config = dict(
    hidden_size=160,
    norm='rmsnorm',
    rope_theta=65100.0,
    qk_norm=False,
    parallel_block=True,
    optimizer='adamw',
    beta2=0.99,
    weight_decay=0.056,
    max_grad_norm=0.5,
    decay_shape='linear',
    final_lr_fraction=0.02,
    max_seq_len=2048,
    max_steps=9369,
)
MLP neurons of a small language model. Each row is named by its layer, matrix (gate and up: input weights; down: output weights) and neuron, and shows model dimensions 16-143. Each number is 200 + 20 x the weight over its row's rms, rounded and kept within 0 to 999. A neuron's up and down rows have the sign that makes its largest values positive.
Before each neuron's rows, "fires after" lists the tokens most often just before its 100 highest values on Wikipedia text that the model never trained on.

fires after: "the ", "a ", "B", "to ", "The ", "g"
L7.gate3,211,209,158,206,228,170,182,186,197,198,205,219,259,207,233,186,205,250,215,178,248,198,170,175,207,188,176,207,216,206,191,223,190,189,184,221,201,198,179,182,208,193,203,231,227,226,207,191,190,248,195,200,214,167,163,190,190,216,210,200,195,257,211,174,227,180,189,192,218,190,222,214,208,183,204,232,186,204,197,192,189,217,224,155,160,190,202,219,223,177,218,197,196,194,189,216,214,206,163,182,216,207,185,178,200,207,200,222,181,197,236,203,215,223,188,188,188,205,215,194,191,203,203,179,225,195,190,199
L7.up3,187,201,172,225,175,188,216,192,206,197,204,232,208,191,169,232,207,225,181,209,212,223,221,197,220,161,240,211,209,189,174,187,212,191,216,201,214,162,213,200,191,201,204,200,206,208,192,203,203,206,206,178,225,196,218,225,200,214,185,201,203,233,210,213,183,238,172,249,207,220,195,205,184,214,204,172,178,181,198,200,219,191,198,173,192,209,203,180,211,217,255,226,208,150,197,208,198,208,236,210,206,156,193,222,198,224,166,231,189,184,184,152,178,167,219,207,203,180,183,206,204,196,219,196,207,185,168,207
L7.down3,153,214,200,209,219,211,213,203,223,221,204,177,202,195,170,192,203,219,141,186,187,190,185,179,218,181,187,203,176,232,177,225,204,232,208,224,150,203,164,172,202,195,177,181,222,200,188,189,175,209,186,204,216,187,208,168,181,198,182,214,208,200,212,197,194,202,179,210,208,206,216,172,185,207,195,153,198,245,203,208,228,212,215,169,179,178,184,215,208,223,204,175,172,211,217,232,193,222,209,191,198,188,219,206,206,226,177,196,180,207,173,239,223,196,226,231,233,202,184,201,251,224,196,225,183,143,208,205

fires after: "a ", "his ", "the ", "their ", "s "
L5.gate154,193,197,210,199,241,219,190,180,241,164,236,233,217,199,223,178,195,262,190,209,207,212,179,144,227,188,178,218,206,188,189,217,231,180,203,197,191,206,212,175,202,173,194,223,207,197,201,194,180,251,179,174,177,212,184,199,201,185,204,200,169,234,171,195,217,205,230,206,242,177,227,219,189,201,185,233,227,222,213,174,211,199,235,201,180,210,195,193,208,185,231,195,219,214,218,198,217,193,187,199,206,187,204,200,185,207,201,204,256,201,217,196,204,174,167,186,208,189,197,183,164,206,216,201,195,217,230,196
L5.up154,210,221,192,215,192,166,177,189,214,178,231,205,220,192,175,194,179,216,211,184,226,192,222,201,223,200,184,196,217,202,188,195,199,160,229,186,229,199,225,169,214,220,194,220,242,166,215,186,191,196,163,228,181,215,227,231,193,214,209,223,195,183,186,200,187,187,177,223,219,170,218,214,191,240,239,196,175,161,206,182,211,232,173,252,190,194,174,196,214,209,196,213,191,208,168,194,209,171,193,192,232,226,203,217,196,186,197,231,190,175,194,204,197,213,206,165,223,222,185,206,171,219,229,228,182,232,211,201
L5.down154,222,205,219,174,201,194,179,204,188,222,238,234,172,190,224,206,211,195,156,223,172,215,157,180,202,205,205,205,236,185,221,191,202,224,222,190,168,199,221,200,212,225,196,173,169,170,209,198,194,181,211,165,175,220,199,232,230,231,186,220,212,165,218,207,185,173,190,210,187,215,220,223,188,215,226,172,201,190,224,207,225,203,186,229,191,186,184,184,182,193,194,236,212,238,205,201,217,215,229,211,191,233,194,194,212,224,198,189,229,201,199,220,243,197,227,200,180,204,207,210,206,205,172,226,168,183,192,189

fires after: "- ", "gr", "c", "v", "b"
L7.gate210,247,186,222,169,186,166,218,199,204,150,221,227,212,193,200,208,202,184,199,194,193,211,223,200,180,210,179,182,195,212,192,202,211,252,169,210,195,216,243,196,213,197,191,243,219,201,201,216,217,228,208,202,227,197,168,154,203,209,220,169,183,178,194,216,195,199,164,205,203,174,183,213,174,192,169,157,200,233,200,209,161,170,217,200,182,235,193,230,192,176,218,217,212,211,176,221,206,170,197,228,199,180,229,194,204,181,202,145,213,198,215,187,212,222,217,198,206,198,236,208,188,177,190,208,207,173,193,199
L7.up210,204,177,185,187,212,166,192,197,223,182,193,218,161,197,194,197,184,182,200,167,175,183,199,229,177,179,203,199,200,182,180,237,213,197,215,194,202,200,227,179,235,207,177,194,165,208,199,196,219,194,195,234,200,205,210,183,189,241,230,206,211,216,229,212,214,204,209,204,214,198,213,200,223,154,150,205,234,217,178,209,254,201,212,181,180,189,230,199,204,186,219,224,202,184,186,198,218,188,184,199,212,224,214,220,236,220,215,174,212,193,209,174,218,214,163,232,212,198,204,225,193,199,163,206,225,178,154,199
L7.down210,203,186,214,162,222,206,191,180,191,178,197,215,203,202,196,226,219,189,158,178,207,202,220,182,154,195,215,228,177,217,189,217,204,200,192,216,192,199,181,209,198,172,215,178,164,207,174,213,226,205,227,170,197,214,204,210,181,190,172,162,208,179,196,189,179,196,212,230,215,183,179,194,241,159,184,188,176,212,206,198,225,190,212,201,237,176,214,229,215,203,217,173,221,239,186,168,197,169,250,184,219,164,238,195,214,158,175,206,187,204,216,212,197,193,200,168,178,203,228,205,199,215,217,178,174,263,215,175

fires after: "the ", "a ", "an ", "l", "s "
L5.gate375,212,211,201,208,214,179,199,189,208,188,210,226,203,194,236,184,192,230,191,186,246,199,193,182,199,176,165,238,184,205,184,200,202,140,185,206,166,206,187,182,208,180,180,201,188,182,197,167,168,207,185,176,163,181,209,186,173,226,210,213,173,232,176,183,216,195,210,183,173,204,216,197,253,188,245,203,227,219,201,199,195,216,193,226,163,209,183,222,219,177,214,195,194,194,202,168,216,194,179,198,186,204,193,187,181,190,148,195,191,181,192,149,226,215,176,202,171,219,211,193,187,229,194,198,212,180,217,182
L5.up375,227,194,190,189,176,196,172,214,172,213,197,212,202,172,220,210,197,197,188,188,206,222,230,157,207,178,189,189,217,208,178,226,209,186,167,227,188,199,223,212,205,182,194,208,193,212,162,184,213,198,193,167,178,211,203,222,200,230,192,216,191,229,202,217,213,197,154,195,229,244,239,196,201,251,182,185,195,169,253,207,176,174,163,226,200,190,172,210,224,194,200,221,190,205,162,202,197,194,169,219,222,198,160,210,194,185,218,195,210,210,177,165,194,211,207,199,208,185,204,224,189,183,211,222,202,188,231,208
L5.down375,209,199,193,196,186,181,190,195,191,216,253,200,202,196,196,211,221,171,202,185,225,209,218,211,197,168,198,205,190,179,234,219,182,223,211,244,182,199,208,215,171,171,208,167,218,163,164,227,227,180,233,184,195,194,194,198,172,210,224,186,185,194,192,199,202,205,189,167,240,204,209,208,219,217,209,204,204,220,219,210,208,177,206,215,145,173,199,206,192,172,212,193,217,233,193,187,207,211,194,194,208,180,160,211,178,181,195,212,193,200,172,181,258,208,236,218,190,199,192,213,188,184,184,217,192,191,192,172

fires after: "v", "b", "o", "is ", "was ", "comp"
L5.gate197,192,214,219,185,188,185,199,186,190,155,225,195,189,214,166,177,208,208,172,215,186,188,196,206,198,210,208,194,189,213,120,177,213,219,214,207,188,181,212,192,239,203,162,170,224,178,215,180,195,201,219,173,205,195,175,203,167,224,193,212,212,159,197,199,220,221,228,207,195,225,238,204,203,176,245,194,196,168,235,230,213,180,219,184,188,222,196,222,219,183,202,195,202,213,157,229,182,199,201,224,207,227,212,186,198,212,194,181,210,222,188,201,171,226,233,214,216,187,213,191,214,153,200,214,211,183,196,185
L5.up197,176,195,189,184,199,175,187,182,178,192,224,188,168,191,211,200,201,151,201,194,186,206,206,180,193,205,189,213,178,186,247,205,219,155,201,178,209,190,209,187,208,194,199,214,160,209,201,219,182,170,183,197,196,236,171,207,162,199,161,205,197,174,212,213,196,202,232,192,182,182,225,222,204,181,180,229,215,187,210,219,207,209,192,197,172,211,184,202,162,215,184,257,231,194,190,235,164,217,184,218,192,233,178,220,189,232,222,192,236,205,202,185,199,205,221,183,228,177,231,207,210,222,175,204,200,208,202,179
L5.down197,233,148,212,180,218,196,165,184,195,169,179,201,216,184,213,232,197,194,188,194,205,214,223,216,210,188,176,216,238,179,192,203,171,197,245,159,191,195,222,200,192,177,177,205,190,201,209,178,236,217,229,199,213,177,186,203,241,193,220,175,206,190,226,204,192,208,196,194,199,199,200,185,175,179,183,239,220,196,191,172,217,201,213,234,188,213,211,213,179,189,185,170,189,219,162,192,172,189,181,188,209,219,205,172,180,197,245,209,213,207,216,204,210,203,207,204,184,208,190,166,166,230,194,206,192,187,211,206

fires after: "G", "g", "V", "v"
L4.gate388,196,233,212,197,205,202,243,216,222,214,220,185,237,184,174,220,195,208,207,240,182,207,203,234,205,160,184,199,195,196,224,188,222,217,209,220,195,207,205,203,181,204,176,216,224,255,195,206,187,192,195,212,217,190,197,191,213,194,198,195,165,194,167,203,199,200,203,199,170,212,158,170,203,208,211,188,181,230,218,177,215,249,190,211,191,195,222,186,197,219,148,192,154,166,196,201,246,185,227,208,226,188,169,191,193,166,205,215,231,181,194,190,209,221,196,183,178,177,193,172,192,188,199,193,199,185,199,228
L4.up388,257,215,188,222,188,202,203,202,189,209,165,216,165,185,213,207,184,202,219,192,196,220,183,165,193,165,208,207,194,200,209,182,252,199,208,187,207,172,205,174,186,228,234,197,217,208,188,197,195,194,218,186,205,207,194,174,202,189,178,178,198,208,207,211,232,202,227,201,182,210,188,177,199,219,193,208,156,213,201,209,213,202,235,193,176,167,182,184,240,204,179,225,230,179,162,195,192,206,195,187,181,228,220,252,187,193,222,181,222,181,172,210,192,228,227,213,214,202,191,182,197,180,204,218,184,203,186,183
L4.down388,226,203,197,230,226,203,180,210,227,203,217,196,171,192,174,184,158,191,208,164,205,179,177,173,196,208,215,198,206,229,199,204,203,220,215,222,208,220,184,182,198,218,193,235,207,228,172,200,179,187,150,212,208,200,208,229,210,195,193,222,210,232,219,192,207,208,158,219,210,187,182,234,218,219,211,194,224,209,224,174,210,195,191,178,209,177,187,189,186,213,204,191,161,242,156,206,234,252,241,197,203,213,220,213,205,210,214,167,204,180,221,206,198,176,212,200,167,195,189,197,165,191,195,197,203,205,193,170

fires after: "v", "V", "er", "is", "ac", "ern"
L5.gate255,182,244,195,220,205,203,211,199,198,193,194,204,193,194,201,192,226,174,220,175,203,231,184,217,204,198,215,221,192,207,217,197,222,204,213,162,216,194,182,178,166,187,225,223,193,207,206,204,204,211,197,254,235,199,165,215,204,197,152,191,209,177,206,194,214,199,193,201,191,198,240,218,240,211,216,188,179,223,225,190,230,223,223,196,203,190,217,193,202,213,146,216,195,184,152,223,219,218,189,204,183,182,184,215,192,217,203,173,177,190,202,231,223,214,211,217,199,212,170,177,182,177,175,227,200,204,185,213
L5.up255,227,211,208,241,193,197,210,239,217,198,187,211,164,182,183,210,195,197,163,197,204,178,204,216,216,215,179,182,203,233,192,192,206,212,210,186,172,196,201,174,210,201,225,196,197,196,154,204,198,180,188,199,177,209,191,174,204,220,212,182,177,190,216,195,195,184,208,226,182,206,213,206,224,159,207,186,173,192,182,179,167,239,228,210,211,189,206,186,198,199,183,202,170,190,176,184,243,204,201,228,227,265,223,185,188,197,252,192,213,178,206,212,215,211,202,200,223,188,183,166,207,215,212,210,199,176,188,219
L5.down255,160,157,179,188,221,190,208,199,205,198,210,226,191,217,182,178,209,154,235,189,205,207,164,192,191,211,186,237,213,243,215,222,225,223,173,175,200,226,195,240,196,194,231,194,177,205,199,208,227,199,225,215,211,196,192,225,227,198,179,208,196,183,203,196,182,202,202,194,208,215,215,189,202,211,190,183,242,204,235,224,192,187,201,222,194,206,218,214,194,198,192,165,167,203,156,208,190,199,202,226,172,185,166,216,194,226,201,210,189,242,177,205,157,197,212,200,181,187,195,226,191,187,172,221,244,245,218,168

fires after: "b", "B", "c", "T", "an"
L4.gate550,186,198,210,245,208,204,217,205,202,208,178,207,202,205,210,207,221,233,192,187,214,212,227,209,193,226,187,176,192,168,197,204,217,187,208,199,205,203,228,206,201,184,227,212,235,201,170,199,220,187,203,230,181,191,184,175,210,196,192,199,198,200,201,247,217,138,173,210,193,218,228,181,221,196,234,189,189,195,179,196,214,191,212,175,195,199,226,204,157,199,242,183,213,186,172,177,223,188,190,180,161,190,171,198,229,230,222,175,177,221,217,189,228,171,217,220,230,206,270,188,170,219,199,223,204,204,215,187
L4.up550,203,194,190,216,234,178,199,202,178,213,182,202,192,174,207,164,211,178,210,165,219,206,223,159,180,226,179,212,191,227,211,202,215,201,219,209,156,183,215,195,208,214,184,219,186,202,184,173,165,200,223,227,201,179,218,191,174,205,208,193,158,205,226,222,216,208,252,193,211,200,209,215,186,205,199,246,206,180,209,214,225,177,172,173,197,207,211,187,210,198,191,219,203,179,178,163,215,192,193,193,185,214,190,202,206,204,218,200,170,243,208,209,199,230,192,207,208,214,220,185,193,171,210,211,223,209,164,194
L4.down550,212,178,224,185,185,217,218,207,183,233,212,187,171,184,213,233,201,199,189,187,162,223,192,225,234,201,221,192,194,211,187,196,191,171,189,199,197,181,187,185,206,156,177,184,200,165,184,198,219,215,159,159,184,183,208,207,194,224,198,181,197,179,215,179,226,212,226,217,230,170,214,204,189,183,258,195,200,200,237,213,198,208,219,202,190,187,232,181,220,201,191,176,204,202,224,219,259,185,193,199,186,195,200,210,195,175,204,182,224,241,215,179,210,199,219,162,208,189,222,184,212,214,226,190,210,239,209,200